Weights of a small transformer language model: a variant of Muon for these matrices.
MLP neurons of a small language model. Each row is named by its layer, matrix (up: input weights) and neuron, and shows model dimensions 128-255. Each number is 500 + 40 x the weight over its row's rms, rounded and kept within 0 to 999. Numbers have three digits each.
A block is one neuron, or neurons of one layer that tend to fire together. After each block is what it responds to, as a language model described it from the Wikipedia text at the highest values.

L3.up38:475549463499569493545411570504434513500491532471523493493500383559506523530488491501537513552464416490462518532516458511492504543513545480442515526544447463465537546505505478464527444506448493487410483446420526543515452551556553537528476505473483372489497472537531489574459491500450471429486572398550512538496507494543498464491483444495572503500460453480567467559442482510508549449502
L3.up98:553460433527442485505510481531587452587420537558514481492551521519514431539485476502448503474490495444527454468456433485543542460534545551450545448502537579534496480533472455503527509595489511443559442466507446514479471420445562487542482483457558472528544555503506457412541499478502564562509531493499521574533526518456522521450548530524521468473555519494478456484448500467498494445492
L3.up107:572446476482494553562484496502539514499459371472544459455542579469483493483521489475462490474536539559442523492474509536549503482467491416501514458511498492486484548486425474493484468496494557496511537520495446459498496514441451481563567529545480541454508495452454492493510508535609504509518531421532481578443491492483539508568487434467431466517551516500452471488516552487536513522419
L3.up312:471457439454499481532525487524439545484434479489557510439499436496475499536481446492540557550587546488529496471474485443486505512494447518400558538553516484515586540445499460435510538557465541500569500462450518515518448490445478452456517534551444460472524542505488522505593511480459505484439561574531475471543430496534518464510494457438487489483513487524559491506484487467522505477482
L3.up320:533468371434479558558451457551565550536438532552498537501447532499502513591467460575500543513504443450452472497457489454504579422495411524542559466456478472455486482570541487515430542618511510423466466515523445429579537491585538524537488554465431499564533542472533517456490467520473473506444553500491526509498480476537463453563487492560475556544530422457464516473440465519512552513447
L3.up330:519502463488461451564527491550505547528512499495478520501542546563514466473460465471581496521501485495528545530466513459525519508483517489501514421494526556552468470496510498493580469512506460483392489533445508443480486456584441463446521539556489484480463515508516538450486518559509461481431504443552534483535423478529453473557499474476519519492502387475520464510484464447519559431497
L3.up1224:494483505454412469493572537502570488529511493530458439551556532399498446499443525521559495520524549483462562499525515503476490512463483435518479535463534515546525577571480457464441494479465520507527534502494454466505500513451460562463507516450399469534530439504416481539529533515429481433456513533490538548438518435489532478522504485523494529461421502536486511572464482521460500467436
L3.up1246:493496476541491497418506465512541489460442578485516464456522516526442530473453507456517485489531527563517514537482562534478507500530480501506503488470574504515512563501467494516439558515474475440481451527457579619507440544566502464442511566507454429564504491482516454511502466431547494616524527466443483522448547528505540514536585496505549451401510549485505479529484459461542474438462
Description: Fragment after split capital. Word-piece right after a lone capital-letter token, mostly L, as in French titles and names: Le, Las, Lumbert; sometimes more/most.

L4.up674:457534460468455561561440547449444542549470491510560526476488509471493435529552498562579488448542452496511486502484515499482481562515462505471611431575556482530491524502495452482495524538484506461480481468488516484504471512545496522488487486487414513547502594479494385570525526479459463536544455588479596503548513486489500454513535523550546537444533535464550463575480520470497504478484
Description: Second piece after capital. The word piece right after a lone initial letter, especially L or P, in names and titles: L-av-oisier, L-e Défi, P-an-athinaikos.

L2.up195:499467505479458555474526488467488510511552590519530511455494512489520517514512480569507538470466483525521568506519475494471594482467540563521494495475511421517515458495521512535524489491560452440464555425507509493511535529454564540500540491478573523532512499570517506487512507487512586509538417453506518486519468488494526504482437536439492488472499517528535505573518528486551474420389
L2.up202:577517477446513512513492514495514498535542617540480428546484479543523520526462452387468529526484463475477459472540428572459486555476527546554553484474415488539513494610508512501453537492581514457482559530508462508521537528479499545496470481504490569535475559521532458524573522464476515497528551570482542530475443433483524536464500526455530428516458419463542496511454540476542552471440
L2.up311:530532578476526494480426462527525518520484546526451483561513455516532532516475543496521451476497511589569497472481502492428576456538466498511513518480470447508515446483539518552533429518495451468562523514597506527520468473540493427521532457502526544522452510426545483504488505505533526506444569421480467510465485523530508512532518478544501531526495462514467498424497451528491541424497
L2.up313:520468575395491576492468473438451450536485522417453527508547602534516573493503487549444454522435478486534473489502508579495529518551479522512540449450480503585487523471447531471519415479533564474554479461497401506439502510434524476549500514488512437489479477490464489485527499441483520459536482514471475476479486501569493532478527512499482482458502485521456464585490543495575517495433
L2.up583:464580524484514513431518541446483523457451536491577434454449451498520507535446503524531527477616499430439512431548532524465577477534554554464532433498443475491486497521489494466537518546535474475569461495536484474478517462494434485500492412504517522542486513590502573519553503521485493492519499439436537560478499528536474493523514463548433526481494534492541446520559434576423503553482
L2.up587:566496472558467581506537474554608491442556570544438469543472498537488574537561513530468537493442498453549478520526479514553472541545466573460503489469500511479521505473513456544493534446553509465544497459555557559537534404458528489504535560491519520558503451503528454495511533459448473551488476497439461459514502431486492503413406471533474483491511499517506520437505539466474479443494
L2.up960:503486472535488521520451519494529513512453519469564468511491457475470487422435463498486521520452496484491523432470489500484522475473454569483486500517409535530533494413516544502484488452551449458457465542539508516430554589422483508447491519411506489523491438509529563474466462500523509516586460504502515489492494530399522497464408476484484593508485534511525510518490532484500414522445
L2.up1438:514441500448483533531517509444415453525532556556485534506488485533546519484503476569432490423366514499502486512574472522504487496494481526418541470486512449460478495478455494492471479481498426510430557557536493489522585556511489484529488459573541473513530494549518457532459487521460523483523468441448536464475500454474590503457570558493505517487492474513453520451535514478555533513468
Description: Paragraph-ending periods. Sentence-final periods (or ")." and closing quotes) that end a Wikipedia paragraph, right before a blank line or section heading, e.g. "University of Chile." and "faltering teams"."

L3.up51:529570501397460486483530545493438564502522561521494424488528526491541513448525573577468523516508457589526506469499481495502503483460607540453529487544556449501505491493554453577519465538514506546480554509505483433409552512546485508489429396570507569527525496438452512526501511453555407537565580469492544435551512497566478445523506489495545457533523546515507421529505483489534373478544
L3.up213:483524551503515459486461483541506489556437502439450520534536580485523427495480549461527553529538460446494456414592587492453461465554536498529495475502491500533472492472545492477473500556457466427549523507501439465503465537505434471447529448541529550480461571536534501540466508501545499570458520437490552487480420497460531418504486462488528538426393497515500498516544562544431536482527
L3.up566:471491461551521498508488471509473480496457494496516467527495563526566506496514499482522481514490469492460619527459477512511537476404457490575522542534461533564544524508507471578530455415357486553508559454449495529503538404505503548524448516456473459459472531482509542464478499521500513498501524524500542471569436490438521503519529448471450451491540430461505543514480481495517441491466
L3.up642:472509547470585475460487544526426500529533572485504410510486430468468529461441502485437521461479565518506526447460432489488466557473529529513497454520540461588511486554541520529571558541563503549486508523508556473505499519423530528469522556476545488526484522491566492494487488500555496427524502420469467567515539416452427426485484533502437526550495503461534463491623475418461511488531
L3.up809:511458466509544438465509524560502412591546514488470484440502479490536490518490499553525523426549434549532464430500518464504536505458546542523523461506548489475537433442485550462539472462479504518536461488505494526433537487420506464544525511494493479460482481498478417424519513471534535457589485514449526521432516501547436517448464500481461558516474479541530570562440573533513491438522
L3.up946:468480489485509421413453460516457491556557469453478450501472492505506499504467448503425505438482533492506526557508526473459476520592525512483501408504478490557527534553485524511486490472460559534521497547508566477447456424432503461556467472535527488622517516432470512545518539452532535459540492481420548532504438487560438482528495489524436474531536501589507486596506490508546479487490
L3.up970:495510468462528519502456472468479562527557550554510511495502443424473527509513439454438470539553530539451600487543444452477515444469551511421550494461408483464516450496550512542492523505378521503499456500399497504452530423570514543441490490454517472396547498494464484515519590509486520458510382542453490473556510471514494537489470484468522482460561463531490538479465479557533455478650
L3.up1189:516532507446548553496529454443552562504530469481526518528397539518542415455495486565434456405539582498490506486498449516425498494536513521436462448561520543513551520556472567483522508489548454541508517484509542435486468436451574586505496537568599525413537477537518470542494511465517478502531447485496503522525590462494443473510567511509460503515455468490471518560462552500532481464524
Description: Paragraph-final periods. Sentence-ending punctuation, mostly periods, that closes the last sentence of a Wikipedia paragraph before a blank line or heading: "overseas.", "role.", "teams".".

L2.up65:498501584472556542474496517500449531519424538500443437486534572462484594455467535469480465551532495563510544495449446512496535518549588530489461516459542470469487475503572552610511517545503521519519490463499479419533542479439540498470570448526447455506527489481489489632502515497476491531514463464463541522521522509551479453517484445544444507456550536568457554480529466508451510486456
L2.up101:451460484508509539527483439534516463527476507498532506460552511527460525477371462480475504496520550561411491521524416430460497509486647538499501577562543516486536495515471479557478543493459532463491461460468546487467507575503501469608461465504488507519454476517534553482548489489471465493498482473437497502564532505471518522468473476510423523530512396486548434444508488560456502519501
L2.up980:492487515473530476454506513596495543524467471527503499536521487509535559490433451496517503531561450462492523460512499447556464465499524537499417478555485444530488447533521471442454497485461487453554449433568478493471484564440478450555468493546520495440560459571541493521441555518507442517532468529495473462506453484548511566411486461491433620495589497532521500534478451490529499465510
L2.up1072:487486525515529518441496493519512513503478518591492527552568489487492628529540475591556542474502477490553458466450384522480498485508532542425540508478482546499497496537489575570464492599481414558544511481431514465573474524453520489511540521466504505447504481456511554543563495463491466513497406520510523444572495459503491484504507592454395574505483468490456487506494550443485498493516
L2.up1307:503510493451507433446583540568505520543514507504482516458545445567468557513497492503450524476478497489503524518571593460487444468487511499542470438478478496475473464583455472483493537485462476421570447436564568481500491620487474488493542519555449486425468502517459562528545507508513475489466489453514562514538532444483499527506511491473442476472511478509466468504533414489469560477435
L2.up1329:491495489429480517609488460501491527564493499537492597455526466556495430552522525419505551461462422550549480537502494533462460487477496543527525540496477480528557515490488538469443520449467412513541548336440484502519523454595544497528474539499489478436549563525562424506471455469575527494602550466509461549523599432493542494466507627452443492476512482480505472506541456482528509523503
L2.up1404:534546508537475490472490501527493583453508487554458466559561534537524528461413520522473507495518440506433496466531476554526401488513517548408493481552516475476515548414492549509467538501475545487490433448556473486480506545506476498480418528544516475467587470526479495575521477481501492513505522524544517533559535502506499453435451479484522560441551537535453467505500485490459497480482
L2.up1436:486519505490415490416518449544525468485478492514540516503480525482466506504458470516566510532456460424515474499449494489436534548491526566472516516470515480430565499445453455489520554524478419521544571526533571450549506533506591439486516585562447530529478454479500561503551416425514469519483530497483444505589531436487527507560588535539480499545542564487436457473538474530523536562428
Description: Sentence-opening word completion. Second word-piece that completes a sentence-initial word (I+ts, I+f, Al+though, E+ach); also closing parentheses after birth-date brackets in biography openings.

L4.up608:499456519453505457525530411502518460513521468522488549546467446459594471555507452529574434446504455448542533468527455517473512494484531532525516505484518458560461448440543517522480439473468501571511508511516493436478483514502571484479515532510584483477441536465566453538543510500465541484489467425488539452496461535529453517525493577581531586558510476559510495550464542514517451485464
Description: Paragraph-final punctuation. Sentence-ending marks (. ? ! quotes) closing the last sentence of a paragraph, just before a line break or section heading; occasionally word endings like -ed.